{"num_hidden_layers": 9, "intermediate_size": 448, "vocab_size": 1024, "norm_place": "pre", "norm_eps": 1e-05, "init": "normal", "init_std_o": 0.00354, "init_std_up": 0.015, "init_std_down": 0.00354, "optimizer": "adamw", "beta1": 0.95, "schedule": "wsd", "batch_tokens": [16384, 32768], "max_steps": 7590}
MLP neurons of a small language model. Each row is named by its layer, matrix (up: input weights) and neuron, and shows model dimensions 16-207. Each number is 500 + 25 x the weight over its row's rms, rounded and kept within 0 to 999. Numbers have three digits each.
A block is one neuron, or neurons of one layer that tend to fire together. Before each block is what it responds to, as a language model described it from the Wikipedia text at the highest values.

Responds to: Possessive determiners, adjective endings. Fires mostly on possessive determiners (its, his, their, 's), often after prepositions like in, of, by, e.g. "in its ruling". Weaker on adjective-forming suffixes ending a word piece, as in offic-ial, clin-ical, av-ail-able.
L5.up229:490518537486527555485497469497493529493510518461524496514473512489496527494522512478526489467496494446471487494506485496512455475530509574501503499511491516461491516518500452549512512492466471514545530447483511537525535492481523492479493500486453469502462551485483517488467508462530505510496456499488508545535515541516483531465530505499515510495595473537531510512478491474511494505488494518521514474483499502545502510511502516523500509491465517479464535488503490463486463479465496491473489451529531474470480485508518503498554520526466475575527475509526516501513508488491517502
L5.up271:468479496495482505474520456496517514453508505499510495522476454486488534496503491515557471493548483475488545522485483505498458492510519517495509491561493493538513474478457526503473510452507491466545469504437510530515476493464445503512480516453482494499497494492468532497484493488552492470536514518560553512454509449497516527492458512479532480510527478527511504507520490468501526487532489469513496477477508505518542472512511513524476473497515507458491492498536488484516510517519567535499547483476503466477510500513544463472548513515514506512512493508499471484516531465526509526
L5.up294:479546546484494497503552472497510506467500519510478522525513501505513504507506524498519446495491493516459525455473521492540510462485560487509540528469552502480519511521504485508456522499472442542541495468486499549541527481507491518522480485490511485503471483489513500544454477501520519484500500481528493502505482500445505521453505534496473509557505540501511496513529476533510488550509513454465507476547531497526542469546493532519461485524484496528484478488544449512480475497470514505458507506503510510509477504507474520496484491510505493551498444515480464505504477490523480484
L5.up407:480518500511523521499484474502477515435458478509522546491515486483483487509495519493545491476536544491478475498491522473503508510497502500491521487520542529506480530535494453541532499443504468566508501500450490523519496533476495500515480474463528516490507524437475513511484463493539473510497498476519530502566514510496481533505500465503495516536542535470550491485521548525523491524446502499440525490525515490484486510501508513484490510459487464485513491468510499534520497512476493541461461530462506518452488523540530498489539491514525468547522495494528514495499501513544461501

Responds to: Comma after place names. Commas right after a proper noun, above all a city name before its state or country (Indianapolis, Indiana; Washington, D.C.; Hornell, New York), and more weakly commas after other names, dates or phrases.
L5.up39:481503528484546543459517495500489528437473511504525507467481519458523484521483550521491483507480515480485520510488466513476492551494528494499516480516451520512491513473455457488479501502471495509511484500463503515489541493507507526497481488491520481468486481486554539499499523502480515499503482488498498524471449517519517536530503504481543451496531480507501523528478496468533499503509501466477533455547472496482517494516491523487470487497478530484498523535510543549519482465521545455462491488497508510470511505507487506492488510543458438485521505535513466475474467486487497465
L5.up160:477485499509519568504508506508522473493492498443518527518541500487505499506514505518546463539468475518478490502477489493535499525503506554496480502506502530486499504486511489512489523534500498539539491462508482543491484500541492473505488488497479501501493556473513527500513469505477501505505496471469517501545475538480522526520513455467507452469503497544507460523541489460520500482541480511482497466526529513517483483512492560533485458454478495511519537513521474503510498462496551524543526494482475522545547510541512578523506482494471522509542496483511489501542458489500497476
L5.up311:496491495523482503470484509497559481484493531489503500469487524530494492530542527548484492508492548495520505494504488505541500503536564525511514483511462535522481518509499446470476514530510508511522501456486498506468522462472506511499507480495538502497473545492531536488523499486546505477475503490487531551542489495490511509510502527542525419481504497488485464542476469508530492478448519479501546495518481500457484472492553507502450478523480495552502518533499480497494503509501526465469494486483461518484464487521458496537490515482488513525528514470491503501548512491464503462
L5.up328:495466502486508491486455505495579506483495516502475496551480484506533515475507522475510503500496550498508513502546488498497495508479532561495538514501448514473480481480513477443496531470492505504534536490510460529501512502541507504514509487478497483523478553454518525494525508491511501527484466503462538540499515498536531531519500492500494460489487519542486491527489516487500486502511562513468517488517492498450475494472539519484482487489484539502499517499529480499511441502482505467549535499458492504525520499510500506506532492537447473483533487478512552522516516523502449482

Responds to: Word-initial M / an pieces. Word-start fragments M or m (Mexican, Muslim, major, message) and an (announced, analysis, ancestor), often right after a or the.
L5.up157:506543506486489463466541492518493511517470540471530507481490509439477528478520490499509501526469503513532514519507453511518496509492479508496476513511461498502513481513510490523502517508532486497493550521520518501489547493500531514462481506506470489496518489487491497506496514518531493474461482478564467542540508508491476506503490496476455507537561501492515452520511500493509539523485540486483522499554483542469470529460519497510518514465495474466487486510471496526527491498449504476511540506424517523475486518510481476490507501512513501481524527522517440501508481521522485480
L5.up220:497500495498533522502568490477500535504464530518497480537502501486478526511497518459559512524469543503513470483466527502472552475494466488506519452521488484504509483506492438484500522480522489512524499490478507498461533511501503499487497491524463538454495492513503509520473536528488486477459455459515484517532479498505461489535570432445499513501512522453536503540520485517550539501539515519541533511521478462490480468492506482552510488496471515509517535528485477515502476493505509495514496475533453506491499505541497496495489506460495468552496473510493499496510486505515494497
L5.up314:492570482480462535515488491522498538507503538525521477515487462486507518495504507471481533478502526478483507463477504509502532505467478485488518498520494507528476530516498510484501501478478428515540490522486531508490487508515546536510462499476514490500502499503472508504500490470523455537478465502551519507480493514496485488504519529456494551540499491501514476537513522490528538524516491513483518482484487492486467568467506537477499523475470513505504483463534525507542491537521528440503512523507527535447524530504485517499474485570560487535525520514497483494486461477521470486
L5.up395:531537498515504478511507483505512532490515480506502492457477506449470542514527502479539544480463505463519494514496483507492497520458476502485567498510477513493478491495486476516459510480481479534530530492513454494478481511486550478485467532540504477448517545482489525467486481510541540485521502518482525524564448482482500511527526495517465528554543495511474503547534526510515523521480529528437522529519500495483460476481537504493485454505476519451510479477468529533519482497516532451463525476485521484473497536529512485462506528531488520478493514526497495506481479508504500508

Responds to: Between, commas, un- pieces. Mostly the word between (in between, the gap between, midway between), plus commas right after word-final e/er in place names (Tampere, San Jose) and the word-start piece un (until, unprecedented).
L2.up25:514519528503488524496490507527472461484485478507471514494494488508512471485478465520523520500490491525499496469494509518489486525483517463511483537488464506540468500526516475516517540476543521506473498461521496481537544463462553504490441478497494540456490509451536513534508517482476475503474480454521506470530499478477487534505510467502535502533490482499568524488527479478486511508483516511425473494475499511495477508465532501482496519492508537484496518467494488542535510513490503529478506508513506500495480461538502552522521501525508462503470435493521540507477521477533498492
L2.up41:500520487497515507492510466488518532484476501492427492497489490478510516523504505536508485516496482475529491490502476494507525507486527548510478523503479465464486528536510472500467477478537508485461522496456492533515462477516492521516474477468452472483533522498495501470492477492528515573497494516518529510499487481480552515469503490456518538512490468515513420534564554476542493570510544519469491482509516576518492480510561562492480521489525497496496500518514535480494486507509487517506508505475460529510532506484521476525501491494504504512524485497488541494507465510510505483
L2.up42:465492489482532483516512477492531509483479497516457465478519479509505488462576496510513513512533531561510507483504486502517510520447473487497513486533475542521484516499512478463462461467517528535529500490538501505538491483523522509504470450534510485492483515493550490513494506480548475510517514460537499502520508531465548517478505450511441476509480460544510484518496510438489514507508508498503472486505507481456479538546530506494481452467497489519533533473496496492527483520519570529516495508482512480475475447487531501507485527524528527500505501491501562484504524467532518516
L2.up48:477491511469471519517471463507493490512472513472463502499529513504507499472525503483549490519509475537518485482486454574521507511495485472499490482522489491526467494529492514482500490480559497489484514463529529486539536486485526494534468484497474519467489500457479549496499523496477508554558494522518525527530513512485501543470471510537497460557475506481558499546500489529525545498493531513521524479544470525474449531531534538524511503489507494505573513498507532507511510502526501537485517474511490528549484482493495479468516534496547487514510495537511525510470519479522479480
L2.up86:515556501473503493533498498480508515485460504493474518490479461517478484518513504498497490495523457507518504500505476508511473504477529494519509481483456497481485517528518484459500514500536484482490510513466481546479506491515518531486499466499483467494529515532523522441480519507507526559465495475499526527516510479476515520432484468475513531487493446512500433555522543498542490514484545514441525468489513474506477499481538554524477493486510506553509519518498499475492499493507493521487530495487477527565481513472493507502471495478509510545536474506499502491500514450467509460
L2.up100:482470486487556516523521543514479478490465534457463496529513456526499465498502495503520473528472544476517462489550502541523502531429513490513498489455466510524505504464480470484473522493502493496518538488502529522517488492509476525524479508536513519506503508478467529473556515485504511464461508469542490521539553473571495531493538482503509527490528516529479496481503498487512480490469535490495474489495511508477485519475509511526477515489516481507508489493489469477479471484458493515455508549479541486503491489509500533527466502498467451531486475511536563512501487500514508505
L2.up152:501485466495503523500556515482506514502455500477445497544490492503544486517512500520539471514490488545498520488511516516511525473508535454514459521480450470500516506526533470479479528497500506495528500468461482515506505507464482510483432461478491480501518524496540512489488504510497515575491484507543526480536475522502545513464564474465507471512464496515500484510502554502502504509478503494509491479485494530498526501506541517510486479509516475505514488523538535473501504484546467532431535505503507506543522483461509501516473488486460518544503489456488527502497455486520509465
L2.up153:505483473474542563503477480511499475506482510477439516480511467528518480500530493522501494519536513503479476489504478537522509507477498506507490491493438486528480526533521488492492465498538492488488518450519497505523521523503520512539468468494484511519508555498510543513524520521526486536473497457584503512503532499472528514499502480478498471489469552503515455512496463431517497535502506471465503479520516503466486513481498519519438498468530500532518481508467505501501532529508504551501534523514519483519490473495480515499461485491512518503523527481513544514448530450521499467
L2.up217:493537494496526564470547528501513499497534530494445482517480523520486487498493496517479484482515502515489534462504514544515509508464444499506508468575472474526478511538512482528498517491512473506497533474499475501499510495524492427521461467489508496498490525470498503526517486473478502530524515451541505500532509549456504520536513526548507455519523499478501502488486470503478529556484502537493489536495518509456498526492502503488503462477470482488472523511495497497530486488492548529520546554489528504490534488490444522522463524494503484518520505469544464513489485503528510463
L2.up282:503528497500533545528480490479497473486502476509522536514494458547521496524487514518471520508486492484551530569437512512513512500495510483511502517471468474476481498497499485522494479473464494504487469453511489545537527546523516542539477481506491485480526499485510532500505533499475540517453489494504505502475525456509502514493501518479519506481495494503507440489556516465486502500480516468468485492520548498464506504462533504484447528477508526512487486521491511500509484511498534532496479509542522483465469494562557537507474486509500493489528510498485514501522525482569510506
L2.up389:499534469510572516520521519488502515485473510497455514505464482467537512497484478537472472489503487476520479494499512504515482525491487483504470524478455467483487493452528515489480532522524501505494504487515487538514436497509524514519505481523447502506495524514512495492518512505525524492477487499518522488470504518503540531503483506490489465481487477518471454517579516455479488531510501485498520481503511549497503495519495552491450475495506509495521473463473469473515520447504540544520540515500491538507481547553496515507473511523438505514540506472503503504532511486511516492
L2.up390:476453504477553539530501477524532493481503490476499544507511510518524530492516512517473523491492519488469500497481456539514500515504537489478507455568478470534491497531481517497527504490525475545507514471523516497550478484491524470502438508538493508488501484518503520538528503481479456489534507481508503524506493514495481518517526497507472484500473538524534483502494468522502500495472480532505554478533452494480455530493482499499527521473518462527539514508484508462511456469474504482456499514504580507540503455515469494559486490478503493521497509528526509502505483479531459445
L2.up406:487503503497497491502540502552475457512502522518465487527522480508508491492528503487515500471479476503518528482521473531497484508464498494488517470519461528535479527524453526529458521446509501505464532467486506521526497499477545445514499461496513519486484465458487514505513506512484519465537468507541525531541504502464525509510469503505484484539521474480525498516509466475531519495493472550490526446481482490480517508496565507475504490467481479485504507457536454517517481494472501558501534490482544463531503483516504541537484503519527483519524519492524496500529541447536525528
L2.up410:496519480476456474449498503573518521506478526515485529547509521548503516493485509482508481529503546459511478539452440505516480534489501502496517527514480540534503500476447498516486485481550488497497483492504561525475532465506471512570500504491474513513509504501520504513514501477559508551477461523545487539488533489489529517507462491478500523499457496522522476524568489532535495540497522458446517477536507492484451532533470521519481487500488509485494469483494491496489505504505509481497496501491495518489469496498527519539449513477493485513463496470490533503514495495537490526
L2.up413:564497521488513556479488492508494502475517492489474504469481481506547501438527505508527486491524516509506505453494486552469490517449443530490530474517441472528486518515519507511461493446502492468493514531520493517537537501520544509516465475491512523505499510494517533489480503455515501514494499534533529497530494459469510524479516475535506457472514499450516468514482480479470526509519516524528555457487462512482513530565529498480497488481522464535455556463495506501528517519509567515506525486514485466462492505528482454495496522489516487520523475506514516523491487519525499489
L2.up420:491467533500511549496523470494503498459510531471456506524510486519508507505521517474509501546472524502513511485455501494495499528497519500515488485497481492481490487546493512493533509494553478514489511432507472502516526492532479470479488511507538492482535522471546564536480494452501467516526468444530492520552499510491477522511508529501483507489518490502510476493509474508542511529440504532541473501526512527498509529462473530517509462566490491503525529507478490476511482499469451471453495480483488508515538472521492512560490491473452512525482467492491513521474473497525497480

Responds to: Word-initial split n/N. A lone n or N token (sometimes a or A) that begins a word split into pieces, e.g. n+ational, n+ame, N+etwork, a+head.
L4.up105:513524523506490519473511517500523529528493487553519521503497475476488550516487489457479521551477489494510537478447515498524530519456514498485474534485459502474504524486466484454504493496535488514516522523467507527501508474528523535519514475499471532508515492471488526497535499516530474471455495461545510510516489476501531508516502452489495520502548510449517455529522498517506545552465488509479491489446519527497513517458512521496516481498482497546545474485474491473507518514493498502503515500526465498575469500513480483478497526509523458544495500524519491559491477492539494455

Responds to: Split word-initial fragments. Opening fragments of words the tokenizer splits, such as ne in next, never, needy and e in eventually, events, eggs; also from or to before a place or date.
L4.up39:532494516492563544482536498492541550513529499473481467508538496496533543474532495507503486483495513500468463484499506486525523498518500502504491452530477492458513480510538469521561502513489491555536511515487470522489465529532523453489501453480516500494510526528533536474464528455519457476504480503491491513502497541516535516476534512509540469477534490482489455503496546465492474469498489533540521505553523468524503511482508518500482463509466545480530509537509521488530509484464548468466481475478481483513497486501487489492483526526468494533511525517477492479520546526477493478

Responds to: Possessives and split word-starts. Possessive words like his, her, their, 's, and the first piece of a word split into fragments, especially ne in never/next, plus h-ow and e-ach.
L2.up26:486491461494525541505498528510529484542491504522493472486477513508508505502510470515493483505519516516446479485494520534539500501497504507499496490545455488476505493514530428511517497488510498553466500472483532552489512514477474497496500485518427509521499525518526459495531504479511541482524480475521518497477524527573560517464532516508488495498506497513495490502522487438479503543475468502531501502525508486452491542492508526472512533465495505452501486495488529477525498472494461507520479522497499466485536516473484516484516531499485511539546471521550507496499495470478511489
L2.up28:485495504494495473508534496509468500476503515520500506552466519495481503528570524493514485509491492506488506547466465520553464525507516483505546482527468499542492501467452499516531480459538444474543493448475543508530532475492480496517512490513477480503474511517469532513538493478570527510484442509549508538523537466512556506481487505494462509477495533511502487548562501522469489502484531497539505502515529488519460524473476524496434486473497489461509471515488486513490483486494501524511499504515488482511451478498500499524484541499471532533505468533533519464502513501514478508
L2.up56:436544486501542548493530491502516508470486492509517486485457494486509494505518484527528457498531530437451527526499496508503502483516551523518516481504489519514512518486516482527486502526527465532514558466466553532547462486465513494487507499522449503480465527524465485514484506505542471492483483514536541539503527500523526506482524489462507503476539517516509506526541474504494494490500494487560508497516537471470503492507491510516497523495476482479514500468486471439521459494480454503489482502511478482504476459484478531503527485493510488598524492536543487494571507509475510501
L2.up80:454504498494574537445485506499530525552455491532481473510539492459452525498492510450533510504502534510485473497484516497531496481473500447479469487521479498473503487466518439486510465506507486526496477509504484507516473548536481504544521474523454482499549546478528536487501492472515518517500515526509527501491479525561571505497441511502456505534503481556520474505518520500511505529475514492489512504459489491524509540486502528510539490474478530522528482505506529488508501513485515494528487506488480492500518505495488525522490545542479502499500512515472514511523501513492480521
L2.up137:500501498496554520546447480492485483484510474491488553493504428440515486479492552486552491511476503504529471487483500516485490468500493536446471518493526520479514504490473456489503481513483526542562509495511493475513490501525461500566484489566483501526548531518527513511495499495506474447541485546494506491479523534540513526494535498492498521460496526493541489482496540521502515484480499468508467531466505497474471519499548511477521512524498531517543514494486516455566503490495457503503527473468497467491461481521486510504541535486507516510500494544519518496465512531478506506
L2.up146:509479514479525507479537467535462508522516521444452496521459486499522480471562536503541454507528507518498481459509470573529502489500481497491571450520509506511498494492457468500516500491544479510515500520515472537499527488483503484432450496517526474496506490518512552476469492494507522520521475492520487551510508528496490495509497495510487514518542508499477505559505507452520506536459510506535494471499486474534527508478521494491434472491491469502478502498540499496522531464459506495489525487469502462479518532506508473521479501488474520550519470489542547491506498494531498477
L2.up158:453530551521519512534506506492478488475520493528489488494485482524478520524520520514482475493488493490478501483486500492538518486538502496464497482534484497483518480476489455528479496473509494547489468522496521530508455507512501469547507431487452481500494539514481512495530481504552502463525479523487538494484491519527529510526489503456454497530538455478484472549540515510506490526501492489571494486504521499528497496483514521494534488494515549488501527504526494429509484457529509495512514507527476470479518527523521571479531535526485533495516470491530488496569472538529474492
L2.up190:507491529504499503520516456525485507511494527458479460493535514462524550513537499507479493482463515469506475520474448514559478493524501489478492503473519497484517489496529497517528502529518517498550495495505546502478500511498490487482484532525518510504512487518532538529508509513502507478463482498539490527488484547529500503517462515474492448497526508489496495501486517437471521475477471451499502487535467464495488544473509544523476498543452491506526481510514477529508469527518514476468477480458490463485495515540514514532476508531439562538483532469507497459531516499477517527
L2.up228:469463491494497504505524512495492473509487506470479516562533455502519475467524552512486478536486494483531514477528516547487466469482524503499494506501462493546497474513463491505485522482536477482515557432514486487574522487511474491518449473522525482529486518468501516491461497481545468537519503460554519513501512479462526532517506480509482485514545529461550518521491469489544551505490453525514467503496496534492459484537544507525473466470528494478537562470485527483525515487517524490493491459469499497484487518476474534480509506478512504493491485495509497506473507490504522469
L2.up245:458498505494495514467524514515528491517476508475518499452504502517485542527496536504459544471471484499468525504474489514531480499484520486505468475518475477528491498513503496545527486505522518512504542535475550523496502498482487510526523492531469525540528521485508531510542532514486488465490474511553489527501488496560510516535491528491455523494505555454503525548483488516515518492489459459521536472521464520472477533478500543493531536480482527515525488492493473436506508487512496462448502536510510486524539525502467510516487519495499456521475499504523517509494464514487491461
L2.up248:505483466495555530505509526482470504459461503503495507469460481470484493504494548520520482506463529473491507504525519523527465478474522497496509473506493524509512511539514443506492541478535477506465550452486532516556539499524521540508498491503431511517522502525505509473520514492486515486471473468533551499542534478590504505491525469507518522457506502478526494477553503501536494498480536477501487485499466490482480506500514479497514513507496487517459505497482509503496462489481472507485481499470525529470516465503476443514517516535465473490503473503516481518495462495508513481
L2.up283:478475504503545544516529502520468486469526505477476451563507505481508518498543530498484492535503519501501462509507529510532484495481496513503489540439458456505509494506479514506535492485504469524537506487509498505515483488501504529505460486526511512488524544477508559483531489463532459459480488513566492500586511445533551521497494493471486498467533500467509514491500496481481523474479488504539485500520529554502458510457506541479462467554471531489514496478496476488513485500490494498478489470474489469488482468512503538524517519554471502558476500511512519499525536520503496493
L2.up291:470487478494486525495512449505520491516496485479507483526546490495503496485487538530545480537501491467546453478458480523491485457475503518514503456477479466539517470512490515508508465465491487479512483486520503497479496514518484507535532491517533493481506522440547517461485508522515523462557483519523508504540513468503501546509475525467471526485535515501505476537507489464516545517454491496533522483497490519475545515496482509529538496486449527446517534447520496464509510494487481503497505460492494475463501570507507506495520526466470497470498497525544483487469466513485485536
L2.up335:508512511510500517518502455524481493430475494483494466486480487487475502500486517523537539491529531476504467478493493504513511487486492519507486512531487540532518482505507476520541497448518477533525503448507502502505494501503465481558447520495493498491511523478527508532500499488578495515484460503520502506521490508513468523490522451468481526507515498491522472491519479463489535529525483491483464503526474489470477554533481514506475449497477528508479521455473483511516490510493523548485474525470514504493496473521503478534547501515525461574544514493483456509481497503500515524
L2.up345:502504525502568548515474449476506504438543507468468505531499489517532498493513452521506472507486491480490518488480494529526509528491437496455514475511501492451488504542527507526476499506472469508544491498503494540521504528491513463498453517552496527494454518473548510507546508464490480485534498505514492539481524525508513499484552553529494464486543474495494474501549494508477523467510479521541503491483516497504522539456484552479489506508488519502527488521499470520528450490447472527496500500473502449545486491526512483474473512496456525529494529504533498496513550480537505472
L2.up400:519544487487550521493541463508511506475490477522502475516499522482477509478537522495521474474478529474472474517483507513527486480515515523493499491511502507455481519456517546501480498508475452503542497488489532522504529488529494471528485491514442455507507520537502495471501494472492509531482457502520544502498487509484503566434506500479492454494543508516556501516508544546525488535481535545507523492495522496499472490541512521554494488469492532471502526493509541455520490552502522499482485492483476496498513478488505477500521499497509468515564502482513497471518524524473530484

Responds to: Commas in names and numbers. Commas that end a place name, list entry or thousands group (Windsor Park, Belfast; 1,778), plus year prefixes (202, 201) and model-code digits (SW1, G-93).
L4.up302:492567509484504550494514501485516510466503514488516527488488493510526505477547505514506497481494532467455449508459508493499529488478518531502525479516461518495469530540524509491502521494507500551559503467505492507462474520473499504481480437478465504497543544534507527491476501495512500540459481514523508521491507479476492503493544486440534515440495478474487485529500518467486507515521518519482535516527524476482499514505501543513471481506515531467507510488510538493503522511461481527467510464513460527516553488507496503488484460535528531543528490516515497511480475473478505428

Responds to: Word-initial J fragment. Fires on a word's first split-off piece, mostly J/j (Jenny, justices, junior, jurisdiction), sometimes others like bec, gen, n.
L2.up18:501504508504500518497461493493506530466511559492509523496488474482485520515523522469547485459525542486503462507529512539542492526506506520523491506487455500496506497461492506527469555531521476501524507468479503539499443485498478503522520481545488489471544494537488521503505510505524484447478509551516531510523498453532494525492498481449423480475501500512485476542521526511517477507493520516551517481494497520569474495506484504507470456538491496544476491477500475454495489467505499530500499495471508507502555551501492504517473481537520543553520522472504487504543530526501479478
L2.up34:485489472487497521480483482546501515518525490490478486522483465549477530483501549486478534512502526430501460498518480549495522506538529488492482473526436508509513462512494486529492514496525458505489510441546502507489462490510541518516476496491494494484524509524483541455491496534530490515494477476470541515513468492535485527494498478505503492524543508519544482548519499473527504565504509479500481499509477521507475498564487491538492476498492484531508549517463479476492507533513546472465519485462516532531509531503499460466518490499517542499520476515513490502503509541553517484
L2.up50:468483489513507502532509514544502516484514487506498474494447477517501500556549498514560512538497534453493490435513487524507511536537515458510503473451488541468504494480501457506509551493547490520491498487482506516516466526449555520506466492497522493479529491486469505477455489516498525518480507506509526527496530496567512495511528497525440508542529518520519437501544518481529501511493525504516486473477499470514505479482524488489468463478483507507466494467575469493501471492503519507513481494496488499495547483503529498505509489512490532509492498520500537482512536488545473516
L2.up62:487538516516490527490530496550484496490504521464487479473495451505536526532511477490517529534482492498478482550472472517505504520492502550457519493473470463473481529474488505445531521465522456488514467475500495468517508483466533494525468493518475500482487536483500518515529495471545484457494516478537531500492471484523466514490529478521472460482544554515546477527521514445509537522470536468513496482492498531492524505516541512498474491489481541521490528478553506493500471478499515517465468523465521491534532485535537489496519539532515515495548506488553457528507490450519501479
L2.up77:532496509500469515497498525503521529538512544490531521512503474504528531536508513471470464573449490520512544507449504489533497550497516511451547501507469476507511514527503493503489502510508488488507486514498467531494525507534524505490526473513507540517484475519514522539526510500477497510475502469520479550511519481471540497495542474517471518477542496488502490540492516522524519473507483471464525507504504540536459522461520538489495528469481537532519483519483483479528466476499509472449486536522470490510479560530506483521459510494486495496472471468504515511501485503548478471
L2.up96:461529526491484493524493520488514496509501545474522505497503455480523516502521491463469523526517521514476487526473486509490539528481467516464511510507475501461484494560519479460464560474491452473539493484513497541465488499521542509535460470487464486484525513494478495485512500495551530468499533492513530495517486514515463545524522484476490486475540530516496477540509512464503549508499494453463511451516492526497490492523536502489483514486489467520532499489520505485502463475511534513460512503484512514500534504531571536509464513516553515560512484505548512508531469453504496479
L2.up160:494536473505517503489516528541525532523501457507472500522477500457527491505489485469487505537452517513495491523504501520496505514457476528428519468525443530481472507529503505498500540453492480508500524477527482509488498474472525500516502460499445497495494517469497486512538501508506525487478511490520513525540503524481517530514543465471487491534522483522564483545563503518535532552490515477460483470520535512471470499529533531480535500503487468524528466440496459494531480482478512529486531521486532460464525485531518528464458511492513465490480497466547508505483483507499509471
L2.up165:466498489496505489453558513498542480523467545498518498553475493495500517516567513539517504527513480460476512487550481488543487483482515535495491492527466504491517475529555455528495497506544484515470553505490522502541530513464510501528483440511427489453538481505500503483473511509532504511504515485488508524471512509538502502527523469487511514500481474489516534523541543492512518499492541482529537491509466480496500481538499497512487480477443503531474458508512532515531473479524516491492489528455499523482488512521491537487501515490516482537520508542449488475526467515512473525
L2.up179:455477507511456489516509496485514506527485529492542493524519487475543548542503480499504488564505497471511507482489473483482506566479533497482509475486488516505511494524474496519515526504497463473474518522486489532555493534492523511528528497530551519473539496478514504502470520533497515503500493511508498546527491457510504503504537496476429534471506539466484451536518523511551526505489479491494498491513489509542470524461509493542510477478511531518510505469507482469518467446503485452448530503509466487519499536502505500511454523513486486508478460459497528477495492475521467492
L2.up183:503537484503545493491540533527484512504444459551520503529510506527481535545483484496510498506474495462492501498465471487487531522523485463473511445503451483470511485474509470523504498461504472496501528506480548509506524543472482481503529532511436478472579519492481519472518517523526493528443516520513518517474468502554532498559484477470493505558503510507518492517557539522497523532491493462518527491562499513508462485522520535511507530500457532469521486496520486499515468505536506478486555495509501531505506548492513531520521529509474510493489524496476494487548498484481467498
L2.up196:483507479507484509493559460541538524521484494512542515488515522483502524513483482467518535538460497514507466483504493540490484534484513480465509479534507497505499509498508513499471499493457474503487494490533518539518468488486518481472534499532489515482466517468507537486505512528531504460466519503538493554530489497501513494507491524483500522509501548530520509558545470526552514530451488428521549491518502467514508476503514511486522506527443463505497516456514530505509459452499533486478529504488501481474513512477485453505457482517501523517521487511537507504527494467514465433
L2.up225:490483483482493529506532460528468489525484511507502485471506523498498514479526521473570521549504487509527478491489504528480517482463481470512477508499490523523502487511490495511513473466507460491500507503487526525553478489464516485506526530525483512514479511428486543469511496528482523490514505524551537535534497472546487517498486521472443511508503556522525518548523461505545549541456505490526529456487479476486520491496496498529508455536449452528504496449528497469504458498492518504505526514480517482517496519485489457499487483510510495553511475489506489507492505462513498515
L2.up239:486513514502496513511461530497523476501480549496484493492486464486525511531528536508464507532494525522467483511495502477520517516516519556439510520471454525443510507525489500482505516546515487529501472531505458523487531508513525528484489462457496530500552498537524470512506500442505510438476507458506523496510487458501506517462558504472461517469505475507511501515492519475510513518508518453492529461503518543529496551458501504516516540478512531551491506479499454477493495521496528503470476521470486504497506505543552499505474502500520505511521489432530504526512514499542491458
L2.up271:468494498480491480493516500531522501533488492490450489500506501511528516494517488502564505509508524523524472488477464502538517487474468490481509505494439486493493475505500498482528531436536441524519478489526494540528484489510502482565496469500501477495503515447528499495473499493489529536490481502518504528490511437529497555542486522509480457507490502483524467531554496528531564528496509519491509444564494503516486528558528527491495457452493460489522532459531489480529454503481528463494479514469520531467553507509528458504510525486531496507492461478502506511474479492524497503
L2.up296:504512520485522539504493513492507517484474495511491474493481466477500511552497483514549502503510487476485543496496482501533478562481513539491509491523475490494504502522510435495475513502554431473489487454456529549528473492503500526527464463479487525488555517528500543496548501479553479493475514514537525498538483446535527513475534466518517513515535474488513453532520533489505498487514496516471504489535489502508494512509516510478454481473460516530478512519483442500515462505489540518479480509476503495510528500526503488493478531518506537543510546478507504502548529477548505470
L2.up377:450488485510486515524470506506559500495559515502442507526522472503494458493475513465477525518517533485526508515498506491488528532482511522512505481505459489515512496490514485497521500488527462489549509491487509496495487502499542518479480490495463526514516521468535511495507475504490498506515535495526547494551466441529570530493481505484470525501493483542534479499544507505545509547496500491514492495495505516499504529517498509503502482495507518530506518505502468475494496511528501485466547522483450522484531486480495549520531467519514481497490468463475540529469442531542499452